From a checkpoint of a small transformer trained on Wikipedia.
Training: a variant of Adam for these matrices, 22107 steps.
MLP neurons of a small language model. Each row is named by its layer, matrix (up: input weights) and neuron, and shows model dimensions 0-223. Each number is 128 + 32 x the weight over its row's rms, rounded and kept within 0 to 255. Numbers have three digits each.
After each neuron's rows, "fires after" lists the tokens most often just before its 100 highest values on Wikipedia text that the model never trained on.

L6.up397:174169097135116109150167074140067127180117151170150128072106105082112146061105117144074098142168127163192219106189122119097072116050111114165112164159094132194082107145133160095109198146099133124133181147112147173126058170155138086097110130167155129146126161133142172170090132172087119129147137144169143111117108152129110138155158120059178105129173104137157146108079064136082109090088150132164140150123114124140102118124120105125145107065125134076084112086067118121127121092131105114114121162224131085138153073156155092145149153075117157089137147095121083149140133117128076152131138140145096126160102136151152106111125198171169098170090121178112097138162127143162079153099
fires after: " W", "w", " w", "s", "ft", "aff"

L6.up268:130159157166133116118164160164118152196153215166109127137114140114101151121150114064164171160108130161104129132109080113144110152065117098133142126150147086156114116163144123170121089144074114169187103089100034119095101126098163089095113089085125108104123105149165094138156117124131068117085141070166128140096107140127132097143102146117125128129125131172148150163171078156148090119114130080187119127123031139104104147125175157206133119082148189089150132103084134138088163149128090138134094142148128161145121116057081137118158171100189116120109071125142150102087191158139099120069107097121115153175108171156183101126184137121175122165124127213115162069148162162070090138125
fires after: "s", "p", "ed", "t", "ut"

L6.up802:100163141123144142142120168087155103069097096135120081055154206182108089117114042105119106099117165164142148105134143140117147084117160150084150180131118115171103129131136104139186150125177117172130062149156191169134171144074165160072131153102161097109121140185199149081167106138153117132096139160147132110132140130104136094129098157147112129181112070140075134134177126110148111139110156144091090153105156156109124196149083160218111115123089129114105168149103137168065093107126162174109076131088108148147112196167087087107162132083146105108164137100148116126152150098161088076133110132183133140091133104132109133082125037106144105156156073131117155084137116105125068075135
fires after: "re", " se", "c", " con", " co", "ce"

L6.up770:184126149112143139095160139121146152136125131159171090103133169141132133109122068144140094127126151117092128124116128098138074069134195109082110139153102127143144152137099165098080108054110101144142124114179207159155086133095151167114117153139102134152143134106148127137081139158155163128115097151145174144144103082117177194171148179134086139155082125133155160203147143112069139114076099115117157172124099114105155073111091125201142136206117091103170121076147129117140201136164113165142139105173088114115151149138095107130088138148163157117160132157169113161141120088154155051084118086102150105108171154133138128081068098090101113123225045054165093123151109062095082137110
fires after: " the", "-", " ", " B"

L5.up768:180192067116123136142162135119136144131159132122143167111150173095186102157149106084120129126062114182111099130119104114144094047151100145121178157156164092120165159126113106115105091136162129118124074107134153121172076113147040112108138124169143135138128150131134125123064169205179127125130113133113151045115138155129105118170113169114108090144079147100148127134152075174136134073074149079170126108118128169145144208105095205135121103145133149168098147131155183123103200127197132137128097143132153110115126143117079154154090166126074148068126123181143094138168143147161157097101094134146058112094123127157150128055132173154156144074177037125083114101106166130132120136107
fires after: " p", "co", " b", "op"

L6.up362:169160155112073124136114141097057150160139175156121120090076110099057126121124135095107162108089110187219153134142130105136145087074154104131131118166182063153171138153072113178152128165160118116152105166119119127101106096160134132091124081131106144123153241117109111206114088099157092088149080173148059118128093116131128161103133109097127099132144122150093169055172125221148136123118148103132134093150143112114158163160109172110105109111143126106110119074107172125144096142173110046127141140162134144141164134125087109181111102132125133160113120177114066112095162135142173100068108148140207127105164152119157131151096138138138139171088106132127194090106141093099087180114
fires after: "c", "s", "y", "e", " re", "es"

L5.up215:188100228119167063136109096126116104169130126122086107113132079109108103123100144145123113095119120144181105171085120082092143144119217096138125185080120148171110168138162132132095169150047165146205147128130109123109123152154122065123096121175095103109144168230088137139112136153130113163152084132132153059152070116082093117179094121135120119123147145147137132117063215138145134126120137130120099099160109160140126149152088146141190129128111110087173183084090084083129119142153088064106136117095081147158187101130178109135136176139176119112195175166103100075109132111143149091119115186128142100113154116132126106128092126075125135130099167165130140123152195113117097134144
fires after: " ", "-", " N", " A", " a"

L6.up104:173156106151138119112147147105108119143043127121118161138065170129149139172102142116115147088153128177122139115112154149096130089119124132135154106162149131149121092162118108127178136113124092202121088133153070120133136104177159155103052131255115097122157124155113169114119138194162130172142107166073112157133093124063108149104139086066102056142122113178140084140172135167119118156116160145186115111122071132130116096156120143135214115127120138096109197137106123100098107094142148140165135108116187131091102109076061137173133142125136132077139071175165115087115138068181092091130094079140127105112105128159119121110142162165162124172145135204158160066126158143117103179134
fires after: "y", "co", "op", "e", "P", "k"

L6.up383:110176085138099097164147081120169127137076203110152137148144134128119140142149122136109133122140132202124187111120093101111163124083130143163161141149117123118153136159151109113152155136131136155149106117109101106092058116108078126171067112108141157122114185129092116158104159167101071130121198139162113138124090133139170146119181112134109108155096091080111138164161118109096117196122132144149129115168044160127130156107094155122194111156141138107153095118107158108133165136118025077110029122171120126140113090118061090176095167137160168098090132101132143162068112140158150171049154107160118189096124092139135122131131157151216149115116129108147167055163112173091081164067
fires after: "c", "s", "l", "p", "d", "b"

L6.up31:121102101117062156112148074140098127112118109136144094131117123121130121069094175154118143135077191150126110135091090145148155109139134164130131140116142133116093128183101133141070132005104176176088156167152198091169042100142118176166082110130141092138127116159135190168131131162153149061142144129134125105105124183123152155103133116095083127179144092111153081130125159102096128161155084102108077129184168167186134119137126117118214094138147081145148155111141130155127123103130112104161129091163167125179154103103133120149077127185175129115152128125117094149179105117151181133090132131119142160083104018164092111082141138130164164071155081116083124057146110125100153144081
fires after: " |", "w", "s", "k", "b"

L6.up645:171155121165062120151125182073120091146120115120167174128121128088074086133140130147140149175111146161133190154191071164100147123111105097060132100118160115154124111138149125115093110120165120169193074115124084113101139120116130147053143068149138069118155194146173123072141073123180102130098187118163111116098108109109124151094108192107178122123159175114146176166181155156096072156109084097211097091182101128137173148075088140138141169148155172057150162144182080086130143118106120099126169122112114205150151062123147117106124106130110155122151180116082134101147135139159163126148104118141151148090174119142109135089106177146153125117131072113101139079094161168110138101132
fires after: "d", "c", "g", " Mi", " M"

L5.up863:096148146155112089171140110130138181097099155120203133142122161163121018193128099147124110106171133091193124201122085111080208122161132114095115129144115113117147121145104139095170106110135145121148132143183087152166153112100118081106093133185126141140150130129110146128134225124130142194096127121040105146141125124081095188082087142148088137164192106094143174091166145131132131116134116170133138085136097119062079126115089097089131087174058157091152077098137142130096141126132103136107097101167130098153099177132133163172078117161153121129132143136150165106147126155188159047126063056144142119152135111141138134179087106134128103142185081094130118152135107155133131093139
fires after: " U", "C", "A", "E", "N", "M"

L5.up441:082158110163118145090153135155096097169140195144153115000083108101142156126119114143079120084121173110186167146139142109111097090059123163088106179134170103141158108125151157072141133081136114195142098164147112120151083127139119156124120142115160131152128174140193161128142120163118124088166139112138146092115096182069150072126133126084114149146159079120091160171150145171073139083103126118129089190161155086098141096156117158131167136161075078144152160098149138119130123152112163142155052100118121158131162145082114162175103173109060158177084165150139116076122152139125166104121102157114094161173077093169150106079177099115161121143140083168055119124137113131160098124103
fires after: " W", " No", "ft", " be", "Species"

L5.up732:107145115130114102079162167117049078102160187206098140133105135109126163113131054151111101147127160110155153163088103123093077077130095092146106169191151110132139167103131152130139158138069129159153099106167094116161145110126100084119103084128157149131110188122130152201102144134115145099120106164097091154117102127062105163137112163133077142154090077142085158131154179134136145110109150169067114142192138172164120118082131098139145106162130119152115113049164152165155154127088067126168134158118122181110083089090164096140126123122077121029189097150157075107089111111206107135163081187122113092118122140185157106101153115137131125156134135181140137066140129160119158116082
fires after: ",", " (", " ", " 1", " 3", ":"

L5.up686:110173121111090087126144137065192120150088162141117116147148126104085127139118099154073140121096131149114123140164104072115161059157151120171119138174092140146146102140102186105139103119161115163127076064154174109151110173118132164104033107087132133144142130137091153125130106143187138058121173152152114110126069210127099139128155151144163115165140097150153130152089165136089134124152105072150130184173094083129165119101170158159067140108124160169122144146059066158143168122125116072129141164121110114108091083107063077132095155112186099152138175144162071057145137132109151112205150113116138203127159124147129124123172121177128174120128082074087109064133129134148169130093
fires after: "ri", "u", "bu", "ru", "po", "tri"

L6.up341:120151112123150139085146075066080115132159128180101105091074142094146115092119155105169094095118168109118114127110106145112107140119118169063139142153077144131169153186151177081144171079118168153158199125122167159135085081149129167108130126143056102131162186185111160126117136148150103135120134134177104133107131159105097129129141110140102173204122071118084170115111179119045129127087149116079143109095145110167153138104104143092128133089127115120116174024175135170138151100124123121165128109116103190165185139082231110143130127124100136136144119136090063130137104125162173114161140126093109105145139147220134127095141106093168096072133123176153169063149142109130174142081
fires after: " |", ",", "),", " "

L6.up223:117148155106133142104169119101083105125144179183110116098134130109153154128150107129115093089166189149116128105122121113121101061087120150129118172117133066136083195156120096125123108114085062150066176103093124164135077134111089124122169158148152134124156110170114164167088128155148124127083170091129069165076095118134124129176128159095106127140118153134160162098119119104135172148136085104118122048110053121120167122158145103164186125125116166153124155104131165138111145121173068178179079186171169141143081120145165100135144154103062121088183117103058119095141109086130117062152132150094131104117127143224159135048123142050179197154143142130138143076114160115074123107130
fires after: ",", ":", " (", "ft", " ", " of"

L6.up13:114144135157098096136143112110073165089100204198150093123148144119153093103144095143094098140123142149178119135128144124116130151137181077195086062184180122198156121146123167140201097129067095172102179086156156107169087112182137142156124164117087132129156175099180140182140136147160132097063107139091090093154117110110169122122146101157141128144133055092128173109118138119111104088124064140119097156129110114121160107103159082170106057139109091096097172086075111139137159105115135152128107196162105165084138117192085139096112160098107099136148169112128074103062156177124120079111116150096107134160164145153133109133059090140167174134103125134124127108145066110158077117087
fires after: " re", "re", " ", " be", " Re"

L5.up115:107162055125123098172127135162163128109117159121147107073137091124148096156142132109099147092131155148121156143179144124104097112110125134116159097120191121117082135112210147159128146114134115154149117120100134106085105122083108109135157062112198140121128107129111118120142124146076131068069170109143161120116065168097162126163097165133188109134124133143101138164131131109100126169092118121189136102144116143157138134046103145173154084088094145157007126138108072116104208120136132112117000120124075133094130112154192086144083172126172157134133113148127095152152159145124126154128107154164134179129117126142178124137100125166227172114118127174094107068135185141158151138072
fires after: "t", "ed", "at", "it", " pa", "ra"

L5.up478:106112182184151151150137129016114137113095189167126165162089150124073055170134078144158122081120121157143138107129183119112160168110090136095130066159094123097204141131164133112129133089147106114096125106114150204146133118174139176120078130191159108141126121115129110136088118095120124165146157080080128121115116139072110160145054122079115079134179183131174157077023151140126137178170103163087110103137114109126138099107070165207162137133151090111152155137111146086134151112190138100123113107084098138190160143154152125170138184125134088096145157142147126116107134112157085162102138115126149196119136094147163130156134141136104171110127147098171154117129119124172074176106
fires after: "ra", " Ja", "le", "ru", " do", " se"

L6.up242:110150136086143098125147116108171147158126097157161138090171171126087110125152099113160116144091208148130131121120163184104106105129153135077137106128166066126110134186100174110136158130092189167153117135134065145193148114109105175109098087125137116145140100120129142150130119126133153081108197129156116107106153115105114162104124137156161085149157098174110116202176152154088155146116154170132100136130066085125085155131085130127148188079111167145080161127083093076121113104148104184122034150183093156137155058086125119123135141119163121115123150119148131132078169108149105113194098122164131176140167091149180111074114114164199143067156053041087144119089145088093082145112
fires after: " F", " f", "ed", " comp"

L6.up7:104108090160139109155122170130140143119159143117200185123127179116139090115128115111149141137115163136150201077129119147076173034128096079092089103159112103153086120127063109119194176103190101125144078085148131159143127045127137126132140171118084141174175123110134122172157177167182104198095115139120054191113142062118084097112137179089121155145095121137120164119148120161110126082143113113129106149143131111110138104159132150155100124115170115058090127132093119103078131112159098093099174109140161168155114148121138155173144171114109085154177120139116145139085145161205152162130048080152089201093144123139138126167109122100148149109171112162165097093158089099149112178124
fires after: "com", "co", " re", "po", "ci", "g"

L5.up422:149128160130116123116146164121139097139105093103172128121141123071126056129159116090164157092135138146162179114174116076116106107109141119107141120134151233152143100107170114111137121093114136147172164153099104126124112127092095144153083125119147026138130105096107164150111145237191117115142154135093095129101103115124123203129124199147110110146078177174102123160151140119091147101166129060213170106160161107100177129090095105130094116139096106100139108083067103125069171124107106133115121133147079146107151155143120171108072125122200153069188184204110080092161118153144135135148118145175173134079110175137116146117117167088132101170137109110148085104140166119126099163169
fires after: " Ba", " Me", "c", " U", " Mi"

L5.up598:180096119114140149113187152152128159101129122178077109097132121134141108101175089096140101117134173147134132107144130098098149145139175102145092142149056145160164064128065156106148118125134130120134205151152134135131135103143080069104144117082177119142127174169108153149130103149147117142152104116109129200124150123133089202231105137059060119144192106162151183129136106189081175134148120064115129143110189154111120109082123133132135076134118194110068130122153097091070127093097120130115146150088171208104127142078132113129165130162160146093174108178157077155172104154211107082135099153129118082135104084154120128100072146137119133147111144103100088143140103151112130073083
fires after: " ", ".", "-", "N", ","

L5.up282:163161166128140100084140099154101133046159176173125124072183143104103137112078136132146120124143130165164137114154116089087087156084128145090174114115111081184096095155072171147165140069144109132194180135153141128123115111118086105109089123155118135128112140195136098134098131140134142136132122160112120148137148080112091152122096177126125173158115143134102136186171130107059114140163121087134123107084142152066082116091133083128147111142054116146078173036110074123082091082096123130125171172169123147158126141113107161225197102137130138124170134152161124165118157125129175076099094162145068127141104155164109114085137137107112162097186138128048153061141140128090106189114
fires after: " ", " P", " C", "-", "S"

L6.up480:134152131144098122087119098090118137129114151121131100102181151112049121183120108111089143103138162143098128095130125124125213137120094098101176137122165144127137092136164144113096153113120161116113164119115128129146106132137158137130116099200172131095103169161085145160157161152165151094105195104147119126130098104083151153154150165148116088141175127089080203113151121121118141128108113183125099117121166112109172119137102122148167104096114141120154073108150112049155131078165177106170139133089149126163095095077112132140100139160130129116158115104138081137192177189178092097116136143102152082165153150159143146053094142162249097085041227151207172116117151154140074124109
fires after: " b", " B", " h", " p", " L", " d"

L5.up529:091118217157130149116112168042103109160071088121182117105140114088114141161122034139148160121074152081116143118151122132117117105094134110139103139120159116137110177128145225157111174113126152148181172109140131111159147119108116154092135104104097100142155126154127169119169129170128105136149141073081102131116126117120080182142163150164121135166132070151137168096090128107153153123142165128089120147112156172160143169130160147155116098070116160138087137097087129128148108131169147112151106133148086128155136071149164071128099142118161131152157184096168132091118184056175097145098084138217135157080204116134153161068084092148194098129186085132140100089136173127150117163054
fires after: " ", " con", " be", " met", " at"

L5.up202:187117184124118074106123125120119109153165095170188056079139131128083136153096116120096133148110111118127176144142112142101171165095152152065167109079166104170132171170107157138092098093094190151128149207078086064127113069148118164095111107108115113143122120138109154101071175126140114142077125166146122146113118093107142155145139197159163115162173072114157176149183137108100193138150121100143099123121114116088152216129119116154218088141159188116111100111181124100143170116143114123112134086134129128121134106091106189083139143094108154104171102100097116079164255104114143122165125109157114143119130118127094159111130114167141102138128126130193152126127148118085150189119
fires after: " S", " M", " f", " C", " ", " F"

L6.up331:157168225158177070143128106088102112121101117145131145143160145116084052126102122152138178150089120093160129135155108139153094149099150133086164123085117153095129117175050190164109166098161105125149147089095070127147141165129116055082062141112155079158160175131111121124148131154144093191125143136127135143099152105155098146090071120149116119154165106061136123154176088091090117102141105099156102117077145107092127171135143121135225107127091138109063148095118138123081151141173122158177130131144162132119143124097082153166145138101163125149139156119053110144152199141164125081186111099191139160127130152135138131125106073142139083115111142074157144095075117063082137176077
fires after: " the", " The", " An", " Th", " A", " an"

L6.up199:149127092108076147140112158120158171124164127132152161196136131144087096179102110122103129138069157171160139121104060167112156051101118081167115109203146108127139167115157117138154153136145102204117069113139083118120065105080107089057130135181066117137169147175172096111109215128154139080141106097168114120121081181063116129145091154110151191160137131139168133095181149172135117119169097090181129175088137095116137092109124137176141082125094144089159137126165107127091127095137158124134115094095132138141119161128095142133206116121079153054164103151112128161094144080117122120133077103120103183141130127150111133189063132148162119100138053093172168148106144140118099140135
fires after: "op", "co", "p", "ta", "po"

L6.up652:067168117073116151146164080093126175129106128151157104119194146133077153226173125122115109103125169063117114117131103125124175109107171101099137100146103158135111099116127216105122076115104141149158129155167176121205096115103113138138072184096158159167116098112204137134087150138114170089163154140099170219136063068128135159155100213184089140129132112164092159163139121130087156092123108146119079149102125110077121075125138121148135118129089104143101084128136170115125136122090129129121107144127116160112081140120176063111156125120162191175118140149179117125133157133158086145132124145100050091117166127142166109121130162117124080144142133127181139050126115144070136185125
fires after: " cl", "ro", " h", " co", "cc", "l"

L5.up617:208162109166142135101150117149101180059064129093088142156182131134099102158151097086115111092119143095110106135095139091095148092120109107132160112133122160152111097145101116126153104148154131158124118131220116148134102105119143087154116098175225076134147136125139145124126140158128137108115121148118126183111099111119113144123124182147163085135087115165098148175188160079129166113157148151179104118092163101118058142110096167120136135163118140130093075149165134148096122082121104109071087222122125172121101119154163074134190115142202160068161127135145119117148123171147217044084092102114111105113188119151132134154098171092152121094181129083089169133125188090104086154095
fires after: "A", "M", "O", "H", "B", "C"

L6.up601:205116126128141147161188107102125092153082138129168145119168109075095110124151159108143120125128104118122140130118156141112158099086136127071103147144085037132153159130128147120100100226082123134133145152112118141166140114133038120107139072105179099145156155120093170153121121121173115102159135071107159156086084154128144219137123097121060115112150121191107166152124110124164171126146171093179149139113080131161136135076108127111165110105124219111110145149120149165143134139166044117134076101173153129156133067041082093159099156119129099128169107143120097126105124143143115073062134130146148104134210161140195108087133139098169101189138141175151117096112139145100130113096
fires after: ",", "it", "t", " 19", "ang", "act"

L6.up120:120127139168154154128146161144129143135103132127107149073086169107142115086129073102103110133114111177170223120120099089122083065112156141062117159196118112221160128181104146099155140095097129157167140161113167137180121145104139120103099121154135139130130181114164164157130178146148143132148102157065084182134120076103136118148095131133107190151093096088098159158121026089116162169142135132118171134115135087035179170131158097145164102128089153081128143085096129137129133112093088150149130113153107119112178160145084099097177104130137082133141155172133112168144138169154157110114132102144082090133090082142095107070115112174075175144120042134113085169093131099154085141098
fires after: " re", " Re", "c", "re", " de"

L6.up310:143147134187120147086121127128129153120128141082094121098108164031159099151111145115127136070110102118201135148105162101120103158094132122115192138148105153139099121093159140043132175125105087138114111145100153165092124143108129179133109067177119149159160163098129108118120060170186104118126194121113126127122125181134139139162087088117138156114075084181145155071102108170123099105147128113067119130098144126139159106191088081140169144112143168097113115128125084154087185041095108170164109144128099224136161113118121111172158165172130050101184168165146155110134121130132125132099131119186111156082148156155166105166056094123111103140169103088102073120147189113103133165137
fires after: " in", "te", "f", " con", "in"

L5.up294:112159131084131136114234080116152167087121087110163141090115144097171147149176110094150016111059130165144122173187094141139100138117124180146077086160141088168141051173115117143138167120158116138165137106151156108117131117132089134124151146124112138174141151141093169206130138109168123166113187141119142103141129104135119121096135129092101120097109157132120182131156089142113140115145130085145095164069118112117078097126146177126134101150091102121134161089095142145124156167092207149101054115166142136157121165144066115198156133139129160183147170135131117091172136090185164098107132176116119145141052125161092132067087102132102101158175137134092101117135144100087056075133
fires after: " ", "-", " of", " to", " |"

L6.up169:157105128159124148108176106089114093086139123154117139090154150110109126201147146047219081164142152120139108146156110093136161119102151111181130074117119121179163116150156152103116124061064067150130139113074117119107097075167104139108154058131123148135135125123152164146110115136112099095131151142161141159089097138132086230161049131127103130152091068203118189121115106143135153130106176106131155145144114135194144162114110185190130129127168168121133116112084158102115159141137146089212096131129141092159176109188119145117127119121115093140099125138130078100190147090143137110134142093146127107097159120149147109132101099099105168191133070142085065094104184182072119084123
fires after: " in", " at", " At"

L5.up41:114138144121170150100160078095156112096094158133177136148123086157080136096100102125203106146132184108122135128123148095153130142129220135163135140114160100119148125120154184114108097024131131117077128146107186039127095095137097141209125202139092122126138092088103185150117158152129121076134121140091038151126120139149148143120131173091072195173159121083170101117129127106115166150154119069049074081142083116127106105191132122099135109155133072203135134103140152162139123113152147140157135089088098113167123150148186159142116156118122161128139125110155117133118111067163166159158098147123150169077121119150134125080138082109110149093157111110119126181119107064100173139175
fires after: " do", " Da", " Mc", " For", " join", "ni"

L6.up710:199142203124107147092116094103083155088108147153108119084110072102155134144104106136142151149121173148118153131131125110113145163120114113176140115110089121113173104130086162103100087154078137124164166102138156167113115110108135150147146098115129129138123121214173141103199143077163096129065173094136082094103074120128059112204161135115119129127204127125086174081126211079147098142142107141129116082110153204125122134144103173136154070124158127116131171105152180125151104117188136079104154169153086155117103099105074089138111114133149154077218118076155094067143200106192163089094116072134136170132152110131142137125074176128152139158169126141120119103128156136129125090092
fires after: " ", " his", " her", " K"

L6.up344:106171173156107135165110097056118106097135181188167135104113175115127110150187159114159117147143100150142170157072144114148201079116161200123181173134112122128142183162163138124143078091040109120101070102149174116127108083071108161141114165133176115136165131071129147193091151107166114088132072112122154164121153104132149182094122109130126085120103110111148143166109188119103181093071179163108111085081063050077179175150114103083106127096105108124145141159116161103158144137141107112123129182142089134156104143135150050174108137092137142136158113109162096115136125143134091171156118126121115138138190112133157133092130085136132108114127087044169151159146132104158071130132
fires after: "ro", "la", " Ho", " h"

L6.up449:222147234145106076110135081104122148152133169159106121120139162115095162146124094161126163136054159104093082197123163167086174140138171142127193100169135140159111103144049171122116124103150116133147160091198105100090099118125115165137102155146147130152155178167157124088153118187157127159180179091141090111081081104089144104202099080154171099172156124112184097106135142122134121122073107169085126091170174094147098157134123124171126065158132137132133169084133128098131140130127135131111157097132151097110140153183135073158123137149165131079123166093160113087078169064157108059097115080143129110117088112146159119142133091129124113117115125110201134120129169091152107105109
fires after: " ", " as", " a", "\n", " K"

L6.up248:176167110121071101127157113068141104078136172137121118145166110135103085112165155117139118098080076115146133168136136127140131153116136153113168116188096105101135157140136151097055066185104139150166127125118096153100107190138081148098111075159161087159112137122129185171170074132199142143132135087124113136070128176162132173102097139141101190121122174160150117145131105172136158129154139078148074158016128124125118132125084081126204134123119098134078109123151152122101143108069102079150173166122126126155148165161125132119176118122056100117160139143071117091165105095095076094126066098171104105093128054128161138146222124174104134109115156166130140157112116153149153152178
fires after: " I", "t", "th", "it", " Car"

L6.up38:158182146133143120152121146113124105097087147136105145090153153105075118131143142146192090102116090114141104185172137102092138116134171102099131155126125139111118143127151135068068169130070152123115230130109136109144112126131110143154108064109205144152119095106169207173133074133123134141137146051134142151096138143085157107096120109129116087113122135178079105138174165123161241143125133142128106140104049103123127102147191102123179113092125082114112133144091128177108147070164160170098105143172091160194142048160125106136089089118154121143167123144135091071104088157119153097103100120112162172082173127184120148068142126142205157129128143149134107119155155101146148202106
fires after: ",", "day", " Port", "t", " January", " New"

L5.up186:119132140132099135080178128070121135092118189137084129096112137103046094124165059149149143118113115116167208091165133104113144101093096129156112166137088142099113100091166129130122154158143104135133136140117092151109143178085099171089097123109135081153129124124149151152161043119136141074147166125101102133133074167110088187131135138106153143160194191179146178115135178210100152042105120175166146099156148103105165073158143033131143144144136112079148143042119140129145165119112119153120154138148102238145136076103146129158069175102114111123134130174127076102172144077140084104154139098140124167103132114143159150105092133132148116147076140163113107150123107110176119106123
fires after: " w", " se", "tri", " 1", " 3", " Se"

L6.up830:145144104142103135147154129080165082074096118150170181112129154148109135125157119105106141155128098172108150122103124105116140086134188091107130088150144145096105077152138139127103154108171072124044128113172192108134170070141075132138150133185161087149128130123119117082137101152116097126141125104090131124097147152135077166138169126153155136132120130128185134099086141121102097132179097106151094135159105187135164115164149114079102129078144119140113135159100122088137128081188101079150168150121112138165072056148140113163125116168201112113171120136148097131218159124184151148137131153175154181048131098144159120010076174139105185044143112086104125080126145150079150171128
fires after: "qua", "bu", "ru", " b", "wa"

L6.up192:100184128130149150082103127100090085137170177214113080066145123139115136105117130152126135151128109154165127063103083053135100056071073077099141164168117156142191092144127133141142183106138108205207150127135126166127087083062074171143164138124109162102111118170149124146176131139121092116114161133111068138041146116127152102162134155149117128118115111120156183078166137169144150154082125125095140112136146109123194144162105177157149141138149108142128142060111129134132137100088088115170158122117147157148149143115143085158171168116062130106143113166159117133101125126183128075108121183100074145081130078152140147081134073106143180127140091167170200131149121121129130136084
fires after: " re", ":", " Re", " (", " were"

L5.up537:096113111159139125183127149158124140122112082152144145132082112131086114188105107143145146129108094183155116132085116132078156098071147134091097140114156155111097139119096089084122116057108142098093111118224127193074117175087142095143186064131113167155123123124143149149106161118145151155148132119143125148138110142117137137131150072149060172182149064143099132125135114114083162140230128146123097207158105117105065103109107110130112093075100121144130139147154090148094150097083100175116127089184155147087086086158116147117129183088208079101091115118125146147152153125165171174103131115127155150155118000151117121187075116144132133107141120045126104129149118123128123129162
fires after: "L", "A", "N", "W", "R"

L6.up142:136115153086144120073122138131150060114173123176151122076103203140078159178117046104085165107107165139139142187123111086098198142077099149011145161075133122115113135164147165129097135111114155151164168147140098126104150150150095146084102160133190111142161181146163118081120140178145146140129103051109165129128117097090127195148120115120090117150092087108105108163130128145119108117131094126156092096091139113107120122091101153135180117145077198117171108118227112170164167121154053140132137125112136122143131123052118158181106112171149115080162134155151129160211167105118086090091115100152136114133124126139161157125090141162162096110128095105133157088104143072123113133121
fires after: " B", " b", " Th", " A", " H"

L5.up246:154155109121158131117123168125114134071088114095134099130138090121099097109099132128150135159147203134139167126115142124106086113129102086147189082141125042138171137142145088142131133116071148160156145178159174083094085103140162118145121171140128091128115159116063121177226177170078140081111081100104052140126124109068167142162136121155156170147136099088063147110131165116111147133167165075154173139116187138089078156111103149154193111088117129165136115078117146134161121123084148056141172140135081118136102116149071149164158133123081103149089128131166117127148133103121090164079124183200140211123150162147122125156164074080124126169111122192135180159132142091094112133093
fires after: "s", "re", " re", " be", " Re", "es"

L5.up830:119142120175138099154111127138165099112040168131120119140129186172115136161103079156112162117125123139148159127163095163085122085080141155130136120177131167155094138170073162149177137108214131148161143087171158129138105112064138071114158087114136119114115209131095144149116233158179114200106113113159097172128136123085141169144173175147137147152081123116109176101152155110142148097174090120111170159117130142081120145143101141127122108138058218102102119130099147115055148160077132077083044142129129131150135103072141111128150114128141119124108214158121098107131100103145153163139113165139112165111095151135149141141070062144130142101074131136114149120120113073138110111052
fires after: ".", "p", "P", " Po", "F", " pre"

L5.up450:126182143059117095142136103120078123119122144196125092125187081127134141118103158126102123152115138139085151109167148126129137099125160085115086146092152077160137115120080110142160120127122160135177122106123112138143129125062115152150146077122113107181132110130094149183145121166119122135125136093115147125121064147097130201167145168097119142128139160213039141163186112114122163095150114146142085155135107133112157147125082131204147099040109126110135176204124134078102162137080107142091110149085082166108116118189123135140105200134150078115192119154056156116107179128148106107103078062204106114161130073134127119120125145162164160127105146183127106134139164154041195148121
fires after: "al", " Port", "ic", "at", "it"

L5.up297:187134085145117108133140072076128162088115116203119144137115133110089096180164108129092134074113157190140203147134110053110143099121118120079129077171105146125141139169176106134162130098204092131077063179102133120179126155151107102099105149174079108148135156153144107128115151164120119113066122111088046139125116150100120154145109132116100112170197109098176126057104100068136119122189129033163090129124120147143111100071118177178132090155137115161077109159151147142177122106165135134114151134103112104103160124130075145144114162102145185112154155110103129169152165097115169129171142171161117154135176160127144133132046193152136166081129120065147127122146164161118142152144
fires after: "ra", "ba", "lo", "ru", "g"